config = dict(
    n_layer=10,
    d_model=512,
    n_kv_head=8,
    positions='rope',
    parallel_block=False,
    init_std_down=0.00465,
    init_out_by_depth=True,
    warmup_steps=200,
    schedule='wsd',
    decay_shape='cos',
    final_lr_fraction=0.0,
    batch_tokens=131072,
    seq_len=1024,
    doc_mask=False,
    dataset='wikipedia_en',
)
MLP neurons of a small language model. Each row is named by its layer, matrix (down: output weights) and neuron, and shows model dimensions 368-495. Each number is 500 + 40 x the weight over its row's rms, rounded and kept within 0 to 999. Numbers have three digits each. A neuron's up and down rows have the sign that makes its largest values positive.
Before each neuron's rows, "fires before" lists the tokens most often just after its 100 highest values on Wikipedia text that the model never trained on.

fires before: "\n", "-"
L4.down1295:472475514531497521525467524515504538537528514467511532426472523522564553472496491559474489575443497509525519443515503520534508418528481570407457552478487550513510505455465534459548502468526522512516439524428501529557543495562514525488517478502516486532532479519559549559566547545576457468473607488510521549501480505520517484601537500484457553472501492501502508532484217452578474521533

fires before: " be", " become", " have"
L7.down544:460535524533453499552485503539549458469461442548480504530465488456446578496525493518506472492547454462517481409420501481477531519486504591379443631514490461460477570535525460399467553442464504533446481447563491482530486568490527495514507523545552527476411525403595477508539458528494519465534561528515451475444509517533486486601536538525452427470483484452486436497445457478558515497505

fires before: "\n", "-"
L4.down944:494538537539521530524557534544513496486586485513471439588471511514596484535521422510511511520518542441572438512534463547497432508565500525558484488509557559533546504457504516466503535511514455490497414498472483508505541481462575547531537584445482520475522466511524515510505461520575527528489524454523485528465480557423420596449468456523457521457491533436479535563549329471520493445539

fires before: " |", " on"
L3.down1087:477495540477449469493488487585422525523453535515474505512549486470478461405553479469461469481497459496462503461519504547446450526515484486473420459524560423478536509483527490517441528483459495487543487499558478470523455490489516533563561573498505523532554506546550516539531461481551543520498498517466502483430471454542488490483436401517549474500524535542546419552496593517554557501505

fires before: " of", " to", " with", " in"
L4.down911:452480521519517548471524479557426592495493485556435490432475529551502461471523539435490482502388418392503465492473413467490502535473495477515421487583583510525452543468511493489475509552453507518536548501505491455533460564469535440506481552493458481529469469519418477554473457414471432524498526506526506512590488441509502488501540476520468528462481520501536530470534482484512564444481

fires before: "\n", "-"
L3.down844:489519505424476504440445548508496479554454531472439509518468530490521530526597539463487490467516465510522518428491433446432556396466489509505468529520410404572481558530454527508496412517489567528517494548505503518540513493436494486514456447511530555482511451483520457516534499497494554492403580532545592500505486522588536505499551518502480535498451478515510553570490450399535496463510

fires before: "|", "\n", " |"
L4.down501:547559503563458440496547486526559469502571547435532537486530459445500485476537557446557534455474517460504544605475490463491466540494497532480500488472580455389474514508558474521483551564470492518532522551499528472459488519515508472489420487472482562402484500520528446539585523493464483517548554516501588441485535465414581536524578493533474461493496502492516468496489607499517540531498

fires before: "|", "-", "\n", " of", " |"
L7.down717:465481489500504518450463461467486576496496424522450548458554490447528506478547512515483570440503505537511504457502474493415547450480516557541497488473496460470434505487539432505562456549482490499506476546510488480493521494404511525466541456486494443512488530509489417439540528470545459473486512514483469509522512579561541485444527482415498484586504500561485486547526540483474507426483

fires before: " as", " in", " on", " for", " to", " by"
L7.down515:532434423541588495439566510600520515531468458531537512472503529557514454447467555447517460503489505437415595536484506462467447533503501516547482543500578467483448518381533450449529523454478535468553503548464502519483478515506521486532465523455538517514476478539489483539548493499572410542469527440501524544562502477466491561449495499523473525504524446449503465486594455508488484487486

fires before: "\n"
L7.down897:538516493566498548527538586481472511519539540516515485571498489522508556501558480475444512467505505493519482517540456520457517449490530555450476593536463477434482516514477471452489511542495513402502437455438519518542501494461515524491471493441520468466535474434472520486475482489485543582466521468542538541478468507475511485474412536444520464439545448514520459412448528504531528462419

fires before: "\n", "-", "The"
L3.down376:499523536468480482514503526440412454466485440456563517495463566527526552557510474476486475493522508455502529520527500510591423550426500550547409543420532583497524498477509459450496467504458539518413532494497568492540537499479437474518510482455474468528476482452492485426506454537504507509510498500466431526529480565528481537536514473493437512492570515478463437469456354448468527516462

fires before: " |"
L3.down1205:524477513524518517501543504489521491491510536504523487516470471477454500522483485452556547539453515471470457519462500502441509564584578534478487538538490529497517520495502483506501554511408499504521481515414599440481525517485419423485497465522491553526466529493530532447464497531499479533538464532428493531476437467457498491470500516547441503429542476438534414452471453502471538470474

fires before: "\n", "The", "-"
L3.down266:485492531431511553515531507435519457562452512507501528516509551482507507545477505524448481555504459527520449515539452508523419475439532511522451476521587512484469459488531482466543522430588598407483520562457441515469477526507453437488504531497522473512450579576439512476542480511518466496499470586419532558467421519428487464471511545410464490442483546484531493435523535561469499479418

fires before: " |"
L7.down670:469511477438539472447487430544473495480501532523499522557438423520462497500579461430488494450534559540519441448544460507492518512494531546524444566452483440498483486542554525508474514549543483500539569514518549448469505494508517507495508508517486563451522532489534516522551456513438472458424561454465454490491533509458519433502511515569488532536492523482511454471473591536508515456498

fires before: " |"
L7.down33:487444518521500532485551553517496521521502500471505507461483448505549461486541555486503501546499459532481538567483496431425483520536463460447481470467525530482468506588510599408462463505431501501516480468475525498576519461494499489555512549488475547497587525485501517440548422495587468498470422530451502544463499487468585534487504475467508502550456510456485445481483591478496451480484

fires before: " |", " 2", " is", "\n"
L7.down1053:453502483517503518505539517515480485455466515512493537514517524578474538485516507535493446490489483501461452453490472546494504535562545509499445547582445487525552496462551512586472546541513584457570475548567498492476541526534477481526482502539503519535523460512469477494471492545426517538569480471496511440505430505513535463515521487544525605491530470542511512470476803488450529519465

fires before: "|"
L7.down712:550526467502474498533544550487495485539432412488520504507547518443456491467507456500524567541495480518599524553546521505478512574497509535545470479547541459522538509442528493541484473510503515532493548490531509505470454456427514471484513511552492513542569532502401522533491394448477472492493470460510529522567541505530506512482464453500507489515559476481421534551488576510533463496520

fires before: " "
L7.down1270:505420504498488467489510527475391555488505583523547502495525531479501479479499539434497553507524482525509520451492508480458548484506531506468503495513509480394493570543487520477534523578460465498486509499457428529518473493467513503429502476577476483493578414509426455541493594443470441489487543571518474510517527510431532496479572569526549565545429519507454468571547464433576426530518

fires before: "\n", "|", "-"
L7.down842:471557526528541502418462508530523436504556492573510541436494500513455453468509527581506450479471546479454496453528459565518472498589456540611502468488448498489501517467526475523538530521536547566470470514537467502411474494540472494493447466497473432478476470535491456483558488567516435531481503558501480497529478477480491484503493530519456411474583471554486505508490608484428514571537

fires before: " |", " /", "\n"
L7.down301:514577459441518547403526536461531526497506450490430536481540466449501534524495477490550506493543510437530448480508552541500553471543486572531552513440508523567528472489497508413506538562487532499519512548474532511520403475569534500484559544485462556489523409490424509528538482467519515465468483533526542473529486495571526481535541495520479441551487536530528507508427559503428454519501

fires before: " as", " to", " the", " for"
L7.down1157:383499456478555490498484572509520430532485552480451486533561483548484455474488469613459459551477482440566493475519551573503556522516539501563455483541508391473467428478530516489482534494533493488441538494535460513559483514463490481484482460535464434440482570505434527534498493507459441490542548477501543501472493519560465490494548491514599482538511513470513526556446405504493490523388

fires before: "\n", "-"
L4.down79:500515556475509473602489449508453519555484498524508482489537482501423476485527468488574491505506488440479491355472512512511511472474511535589480494467482533491459463422553482431417485428586583486482466558432535523411477559529445461484527502506467529480470523579556523479509516497591460494533543475513489534476504475508504480464600551508483469449567505545484493493524522569455520434500

fires before: "\n", " he", " she"
L4.down880:437503477503418414411508462455531511491437551484426477468549502488545479471441496553535499508527497395518483533531530484491504543489519495537492443453496499597544538466420504507513476528513458471518474495426562521506456547494566479539456512533518524430471512450465551463434484423540482505541496538513496515554524495503481524546505427560527438525510446511483543498514237509482541449498

fires before: " |", "\n", " first", " second"
L3.down472:426471490546442479551573458515549459481490438490562518573526527504502510424580541582495434432517575571449512443509514443487456550490458501508510544514497485592542499492488585493474515471433430575531495491530478482471481438446564476586478495464504510473514446448479434504481478587483436482533548509455442500442557518543548514560523483543503513522434504510449535474477517481540459541512

fires before: "\n", "-"
L3.down357:483506426505527513509531502529522479543511591483441466499503577454551462432499469485501524469525533477489464495549501503485508567518474548521485455589518538524531513477474484498512411496535479473547486517538497484517488514438484511524479549499468491499556543411483470461471443475399508536503475481511458554474542534477426486474477492573503475468504552481494518507453157490508460450501

fires before: " |", "\n"
L4.down1229:466495549452436513554501452480444476498482533454548542530507464561599515491492509484514446590509513444496483498480538514491548498527551425501505536540560541501549586570503467519559544485479496539533484489481478509504556460497492458524570576530502512488605506455462492433418454464466517528502520467493533437513477499447521446465517388504467512469531565476517439513483391527467505618521

fires before: " ", "\n", " Swing"
L4.down46:460510524496509535474480508494537445619538508485445545509508512541473487462552547528496524506496416536563474495566529504543512486563542493534468502464540542413447460483475604530580459528451441516530570418420518495531498429447488478547446529433527557466526525497406493511450507481448560493547477443505508443492519525517425453436508515494560495470523442474500455512537462455563480515458

fires before: "\n", " "
L3.down808:501470516559485512553558499456496598508552519463552514512480513439519488511515518554452555490506475482503436431452558518486547567512473581483532496484461378545539496503407516555435549565462506564534523460469484544454620492507451479490487462464511504463439545527524500534500519556433465558487470434509539496426548446624480462536545520588484579522522558543492515453416548466469460565519

fires before: "\n", " |", "|"
L3.down452:596560470508448462445419502507502508558525535485526498503500489557528493461586469480555546484518519504487429519528535493493500526606438563522494494486504491490505520540497448532465543524468455532523500510487537507528459499548531550445471506444503494454537447474455451581583479575433479565529541545550536476491510568519548523534495544513474553476535525534457504485493546507506535520512

fires before: "\n"
L3.down328:491474513463505501499528499448443456527553515494535464536478435614519467522469480508480513502485505455542461503544454471450447457407511517504445510452523476508486515480514586454532503512481434547507508527526545499524562426481512519484585469453559469500472522427503566508488508495537604490543505485573423503537487525466507516476470496500414496515457493472450487522503542477513469472513

fires before: "\n", "-", " of"
L4.down1190:471568497571479512446585479539526540531510513540523527592539520477497524514516484465479511502572449518487518425540494545482470512549442511492508514442478513531465561540486503502499525480507548468494603533448557589455486513525515487448463469431487472568590503412486524543544537591459482514438569571530501528442470534486507509463455478532562452482469542572416508487429441522494472510507

fires before: "\n", "|", "|---|---|---|---|---|---|---|---|"
L3.down644:613514500569507530506543495549490488571525518543457498498473493493468478477514484552534514493479499488537492557489495484458508578550486527477503422512532483444483513486521440496482520475473566498502498511505556532491459516518586409492528538535505549473558500529462492495474509467491363499511466540511518473472448483458574503578509520522436496513544463500509482414498534483464532445482

fires before: "\n", "|", "|---|---|---|---|---|", " |", "|---|---|---|---|---|---|", "|---|---|---|---|---|---|---|---|"
L3.down671:455464460485473474561424513491461532479571540450530415532449551511471563473469509452534477493576473555506474504548513547511507552470449533517543470517521466446573533484494511495537551517510479571438518537438514558472532501513514501535527509491578484504481441478478465473464489503461417490479505476446460532542505553433471442438503534447535522478485476492466490520542333541437493535475

fires before: "\n", "-"
L3.down976:504488486485565506489482503479454499461475470501477506485466540520485507489491452482524505514499496476492472494521490550511509502466536450496539513499490479479498577515510537487566514479484513523498521449478505539503464522480513485507491505469517451484485497495454512496470548549498489445451505508497529476487499472550467499491510491493542520521493498499521509495487000515497517497487

fires before: "\n", "-"
L4.down261:479466540489474506440508483524506517481453479512480504460493488475464480534501523514493521520510509514523495541490488491504507505507492489470508485505539473444515493527481529478509507496493510507476529471513463522493483483484469481486506541490502470503500507501451461516476520475445496454473509495477509525507475478528521480534463542482474486507476481472521499491484000499495497444492

fires before: "\n", "-"
L4.down38:550560538545553479494454499543504482507579534501496446486516569539523401416537516479480559452516483517507544373489469489517506531477526535581468466568458541546555526555448537538507505507496521474504455547496493506536495534521462521527544534444516575463401545412478495499512445524436503478513532566513566520482545527538431529608494497491465539513454456490460529487540317493547495444445

fires before: " |"
L4.down885:514509500554505465504602533505526556398532530484510560497517511567506449447514472473542431509551463450544468550534544490505492530512473560608515528496492434499470530507473452476515529531418476437505449516548520528461435521580551407498482547557522491476577527530480539512457502497540440492473514507440556465535468505495470520537464522519493491410463414447473514538546516521439489456457

fires before: "|", "|---|---|---|---|", "|---|---|---|---|---|", "|---|---|---|---|---|---|", "|---|---|---|", " of"
L7.down501:502466438450516613528429557442448512514467535502503402522468529504459510477542500497484483463474489468480490538503457503440493520519569488517539523501470514437479546517483513521516520560543511494509503571535507470462435494493508503484508511382505431503500525559520509478506444532451491508493467515479436536425480512463532585464487501461505474496521526557557460510486379521513453548515

fires before: "|", "|---|---|---|---|---|---|", "|---|---|---|---|---|", "|---|---|---|---|---|---|---|---|", "|---|---|---|---|---|---|---|"
L7.down770:540515415498448446529461583476562454474509515489513480548495452439409487497514532586468451514532541521519439566527470543460547511540502462486570454508464482465487494514476567494526491505523490454490475414455527507360465467569475433505480483519550477473528566522508557433507528542481533553548491465568522492640512473473481466487447499467454552570506503561473492550509408484463530463529

fires before: " the", " it", " he", " she"
L7.down1248:422450467476478419445508514482566469558454428419423525546556548559577496516515485634569482484448457480434471515465450495422476506560529554459520477543483562509494508495611442418508481479579462510538531461427497511514489545472510470533539490413455462454489524504452457466450499479498498492544473456559481509460506521510526502531508509487469472468446508583494522459492434547490457554548

fires before: "\n", " |", " relegation", " ", " the"
L7.down502:514516550498461474536504510541499469537478474503480485532555493492583500498473491532490521516455480474515487478520439494509486549546484512522459474467546513466497485484510522504566492492564491486536483523511544445478452513448600518476535392488499518479523439513503517516462481481513443472512552460540488521513500569507483546430443537492502533479508495490490490581462280487560472496468

fires before: "\n"
L7.down741:499500473429506516508621488535557513517589544504516464523532465447547578546469515511487559491549588495475509506533507439459507537548498521414495554513503456525445511445443536536533519533491528510567529434478443512500523475464533509508486502483508517452546536467500476457480462545529502557497526507475496482540456571515504441497519520526505555473491492482543522506492572437521508465519

fires before: "|", "|---|---|---|---|", "|---|---|", "|---|---|---|---|---|", "|---|---|---|"
L4.down1189:463455504487466511588457552470461474451513506519487541516473510409506523472399483487459419465511513566519525516470473509437477497502485478421499507460454483550527470522512458467473432542462524474576446439505546494502481480454455547499508518509505466470483549556548518532424491512490552474558497508488498436537482552442488464427480570536494503419488428428490501509437607492454565561459

fires before: " |"
L7.down613:544498478456517508522477481625490518480494517536506522471461499564489545549497432511562470553495496485496449480569458579535511511471532545417494485525464491460476480507570472533473511485547432645492532494494437528539487458575483497467510565519484556467473536475524511496453475524550523520508563462524476404531578570464524510548424523525455477449465526517452489469453491518476505496496

fires before: "\n", " The", "-"
L3.down730:487405436458475515446497504488505478510518476492508479535504488500468565482497523524440543552539508473500526480579449456485471553483518483490430526464446528473449505505536564536508496438463528531597569524544529517566454493517540452479560501465462464471478500538518525507553543532538582509572507461450546500525539503538562509438499538484500531474540455474470451518610458490484474511460

fires before: " the", " a", " as", " many"
L7.down1160:506435521572504421471461505498468455546507490503457410500495541509475499534507533595528501466511507452537417519475486498436448524532436540597494415469509503489509500515440551525500515466500496490478563510496570568635568511457520508419476562493548534449486519509437459503443525525439508569494467501443552507471507467578473517535508547492592539497468574446479513537498394420478497452508

fires before: "\n", "-"
L4.down453:501533500509489463583572512476430505539496463491508432463491541535563483471488499465511553483488440474512437488537490522537497527505533433547498500499485415479462471652528539525508503460536496474571456427481572529471485516465535512515526476501547453468567475473446494470559506469458534507465560474443535481497538392489450486433519470496491519510516492498494485504487240508482487505480

fires before: "\n"
L3.down142:500452483549462519492476514524460466459513545543549454505474476463567476504511464535512507546476506473435502426483446430523475514472404554539525477474505513487477494514507467471452564461463497544465524534472542548523469495387469449483432490546532453460586527487441507519476510461420491506479407455528481536512491519447519479486485524454504488473550519500540439558526421417550518440474

fires before: " |"
L4.down1311:562486479540445537559488545576478591478495523484498495461463521517523488486537450586525532487463550469460528436479463561491485505524533497451588550500505500562515481553464453536551509467409534470492490444477472498590475456550554513445491550534508519600514493450577529497526527448528550477532527525497495493555533513500499493488502449579430480491463548520495483547431530484497509515525

fires before: " "
L4.down614:495538519498461550502497570547454441474555570502505529527531540468555477543562494549489461437524509514491461471515585534560544502516546530459507431452541551452527423518493521457552538525496513520506454547506442494502450446560485523528481427475510510462477471484469532537475480404507524540461544506480496508505537495513533478472446544506524522506449499495515478484517573489619480445495

fires before: " |"
L4.down524:478550448429480532515515549590472481530539427521536499465546440478452503540461470532530462532460502521522417522519510472574479531477516483519525420426541504416481488509473514551484487487471547508554522459471519512481510473511531537433507437471472484478548612574516540490523525435555496498469489457467520484470503522512505553518487561523474497540450554561527461482481533554505503422464

fires before: " |", " 0", " 1", " 2", " 3"
L7.down1:446512460514514509522540544437486513507488486437556527534477446443497402522518473499516494422503524454474508453478456495512512444516536550531454447500493495511551492553475460446460493470484478494448514539520439496474528462465524515492511533513496456477521496458505527634543472524509444489515408563547508539441553430531553499509519489467464506509469518475494464509486851481454461575466

fires before: "\n", " |", "\n ", " –", "\n\n "
L4.down196:489521636460476472522551435412472446528511482452485503502437473528522465572505522486509492515491481523473528458565464476493545438472480552474470425481452498461399552532455544511498533531565451546523460524551458506476507491509458422446543468527514506538461496454433471498479596551457514523479527457505512521476451518493497538447483451403576513513485500624489475536539406500446545496422

fires before: "\n", " "
L3.down927:462470504575488539601500545450436420516531516473524498593515576508554507507513530494479514494502513507523488485491508515552497493442450566400453475459535485488527491511552534539548486548534509561524498552505484506467502514509528441518464465523461500462551452478498580517531566502465504503498483410546490570500512499477491481533498538446533468420461497483540519482489409441470497525488

fires before: "\n", "as", "er", "-"
L4.down970:483480435541424454438516439518491519542527561495449576462578495548548527454483565497532499510449509528532544444471485563487452499493450497501418463547516499468478540524458563496473403553496524413524462490482509492491456510482543507446521470496434581528476448534491523516488520491511507541515520425494504530461484491541452544611524509523527530459481433528515493543483278512480497507526

fires before: " |", "|---|---|---|---|---|", " ", "|"
L3.down1191:419490529522554593552459499483442544498522507464519483421579608508481491575554534480427500553492512492446510432491490505493498531582454531529516514508528500510466503449472467530504573566507495474465502470434496434507499490478564489530525539542536536616516503528575533511513454493519510498452528441461444545581496539462542466436433442487514513483529505555474526508567565532573533468501

fires before: " |"
L7.down1177:532429529498486502515491488494455606513512476467541510498437421500416573500474465514470539502485427542380511537590499490471497495491522468465512570498504443504530508450462584482493495524528461512534544530517611468514518516516524529500524539480509518547453501561479547526557469523462565502455527471568528542540446599493508481510456486464524506488488505528570459562470485510482536472517

fires before: "\n"
L7.down206:466509479561461523584519545554442535565479508454511441574520461503473463541521469457570483545501435442502506486460478487507457546485429411531532470521577498516508471504507574432521506517450567543500463447544452470528513493490526481511537497461509444466490531455501431532501478511567545565468434490566502498566496476496467493519409489476437518494550498548533407536433375463481493429497

fires before: "\n", "-"
L3.down40:488523493462495498477519551503488459529546494560533480538513533533607570465453489485563435473555557458486469559478497517448464509491575544571492524552446500469510489549464437489542514529530479478578450525488504481474475572491449498494543489485483549481506493533569434481484443580532474483507587406501537462459558452454514481441484464535506574462480478475482522561496187497547455522552

fires before: "\n", ":"
L4.down405:484507447507513495516527472507498524542489493501515501467446563468520544440531494574526531484480438564494543425496496474493530460536483498509539581447487465535464480527528575480427494424447543513513474536477556479455466526495497499476456480524479450533518508530398526508542485505536514482580528504462474504530440497502536511468450479479572553499451533423475480476514588521510546417521

fires before: " |", " 1"
L7.down1163:410496447533498508481498546541535520499512514506488526518465516503409487522542501551532543539492461484531474427540495498443491460519430510462524539532466518436480503572524459495462538488492469520514559439528424487547528485565502522459429512416496539478518491420543476450463491515591524499472479463474422486500516518534496489489462439493493511440560527501491484458531457426521544526443

fires before: " |", "1:"
L4.down92:545468481540506489549520457519510482570567408498536502551518522463495462389510488524467515481490482483526517432440551439477436503578549476548505533512457502460548546496487552540555446529517491506631506472481437478453499504508458450486458521513552509499549509568569455489482587504468544530500484475538493503558515495506505522464424515572448470535527524486498575453482517527520478516442

fires before: " |", "ab", " Transliteration:", " -", "ar"
L3.down109:475524487514537503499482513509514463475435473480489436579550526541561458552488523472530443447471520433514482450540449511472469483501504540484501414494486504482540506566515536504564470468537551485514442541471493507472571463517560433429477574429514450460503510484538487539464544476544521516459518501472550521529473529514474569490495475532485467471485441463424513499470358491405547495485

fires before: "\n", " a", " an", " the"
L4.down980:574595528484527464537481542547501545526503497504552464513468450541532503506546482419479591525551432534460483550566412489573521485555531503544403555427443494474567538526517468482458469576514529499479489487491509554519434470577495514452487513573475491542522481537432505493472502471551526441531528516486493479550536526515418472440519449449572531532547470493487478552482358432518548459500

fires before: " by", " in", " to", " after", " on", " with"
L4.down628:515516517534506467446560539521544503507476510511539494401591518523491449511523557525545513464534531520516542521502557445447491529494558503493567519559483493503526523458527504482482528445474491535459470525502438470416485523594449512479543503438477508521498428504437526494454575514501491586516497509493443462529439477413502562553456574478479513527459558495576527509520416502503533472560

fires before: " Japanese", " a", " an", " Mexican", " American"
L4.down494:472511529512494455480530413501474506511473479475509532488466459568537488462421545471516526509562512512442482497440447481475495509516553521541485574461481513494536474516447542519547459502562504517448534563466475525490509458480453471477546478426494451528490470552552477473481459434516517405503487510454519492480483529512463563436517485500490539437488497487523472568542365453421483544468

fires before: "\n", "-"
L4.down158:498465581609484544502454544467486526529531421534446472485500486567521469483513594461483530414534446468435475480510477431478529538492521442485485487519489446417517504481477435512416491463486476470487451485487570526534514561423501549515437520414536428539478457514513521498534428489468448479487526488555491559581460560529487543578466530586530477552471503464504502483504320494495491491507

fires before: " |", ";"
L4.down686:455521487527425452561565533512496429559523547498546455576518456536581593504530561516510541494532597515517505545501483475495492463500468561483466480473475538513494482577466502489532423567549443556569462454474417497510519464510480439459502556491506503490530527490480455495461515506476511515514561405531496486519518528483528418449453495450563498503467472448490530589453371501447471572481

fires before: " |", "th"
L7.down581:511483471450515525482435480457464505503519442487544546484488584515489519490553491500483514560533495625454491458503490427469494591495519519579491514464460538495458542443497475448534499508570505449508524524499467485488493500514516493503465486477505533516478543409537553492486521498533567530494495506506562441525417482437511439451511520507423472507459514463536436501401473465569530434516

fires before: "\n", "|", " |"
L3.down1284:521498429569560550518532529448498505482511499454511565512484466503477486520566493526507493445490450489507455468487559498441530583575454543508469508502591414502487441463514513548577513484440496586490521533510471557570487399510578469496475506564518497517510468537437452485510555476512460498515503484509482500523470499439579536557525501447507536484498469459429507486476500578491515462498

fires before: "|", " •"
L4.down870:534445438532441554487491533457518449508483488500528568509538472544500513433454480410425474453524498469484454539514463492539509565547497470538482452569506483487570516492562450492545514509429508466514524515539511484456469438538504552547503534486520561439493483456494517510517432533510517518453487456481467493516558462454491510485446521430571491449445545556500478518408539524551463557521

fires before: " |", "\n", ";"
L7.down909:486490484543531530485526480490509553561619431499497347482533513462564608522518543525533503474413529478500497460462526538510479512476435539522455537477471551468527446511452488473485482511424543458547510458520480511502460509531399456523508491550521548494543494512610514527537518465439474561496552508450504539518537459541501445503527529486519447515533466497459525518549401454487536500438

fires before: "\n", "-", "The"
L3.down204:466510453441492453518452414393467559564459591511508526462499486443468452495529473460580499477544432513607448573531487505503475511531503552523471479496528565442496485492520467485479503481482522481428461465542484512541509439441533514472567455485510521500580428516547525520530524534541420528452540501521487518486534508573572518514538446493479521448472495525524455624498658486564447550504

fires before: "|", "|---|---|---|---|", "|---|---|", "\n", "|---|---|---|", "|---|---|---|---|---|"
L3.down430:499495547503485497545544521467496500571490508497507497482469489504535497506459563534494543520487535467529521446467525460506505517483531549425555490430470480561537482466515537479528475508451526566551463506481534501486595463535517474469461490416521528458478542525545504459510438537508435524520542491503501497544466492504517506531489473488550506477521451445531464449510597510525434522551

fires before: " |"
L7.down381:532578514531466527484543471511473532431534475475603445538513490502458533497538559542476584465537490513462506529485423467463452472488508541519521425518534512496462559483485543516461518573513558536441563478538556451482493526454446494538550532495491493446490487490475435452503439545632496510520471487504478536473476474447526502520545505594523486463449509531462449512539542530493463477473

fires before: " |"
L3.down1312:460586482500589534487504500494484547582458433519480448477560518526504463467443476506475562498527478549530462464489540504515417507447493461534482498478483406528525517456502478498566452490500545534519469460480482458471433467511518484530407518473555471511487463513571423468500477502503473531497511456462527483506489504522501605578472471517523512503493452433560498535532417474483548539547

fires before: "\n", "-"
L3.down709:541553512623541522580562494507529462509488495526519482484588414492469509510547462562449524506525534504486493556457486494518524499416564545478387476484555448435525531529534543495485517491561541487479483528489408509503465445473479393506510467467554490472500561507442470512487583523479548406511462493484520506462431546454523429497496485508399439492455499535491493477526686441480567549487

fires before: " |", " of"
L7.down62:563485518545495522507496475535528457564494465499457451577499487504531512461504478487545537446461437504495567513548535497469532575513474538484443475441480502446515517537537521593483506467464554492588537434452537466481496423495458464492449484530485524443465455546454520500548503491546464511501518405513457557513498478546531466422488509536449491526451446468475495462497552465551487448560

fires before: " |", " (1", "th"
L7.down1108:479452448508425468477488486493480500465509497432523529504548568564516520538509533527499427453560487511502578526469439471468451544521444506454484458540533445485508476491478511533516454513429554486470511433493467519580458521517495396497471482466483587523486517504544486454537432511527504484485572495545437522508494544465496558556467471545520431564536487464476417489512633556484428545485

fires before: "|", "\n", "|---|---|", "|---|---|---|", "-"
L4.down1169:519525499493482458501563546515451518488537531513580480499437531429537437546522540561560549504499537518531568483508556533436492470505490508540471517437448549541565452460577529468559513481480496553508544446405534442455492477492453538463432479550508532533482598463491518537515479475562440573531490505517465438495455523552470569560538448569473500467525556465525479530497739564466500523507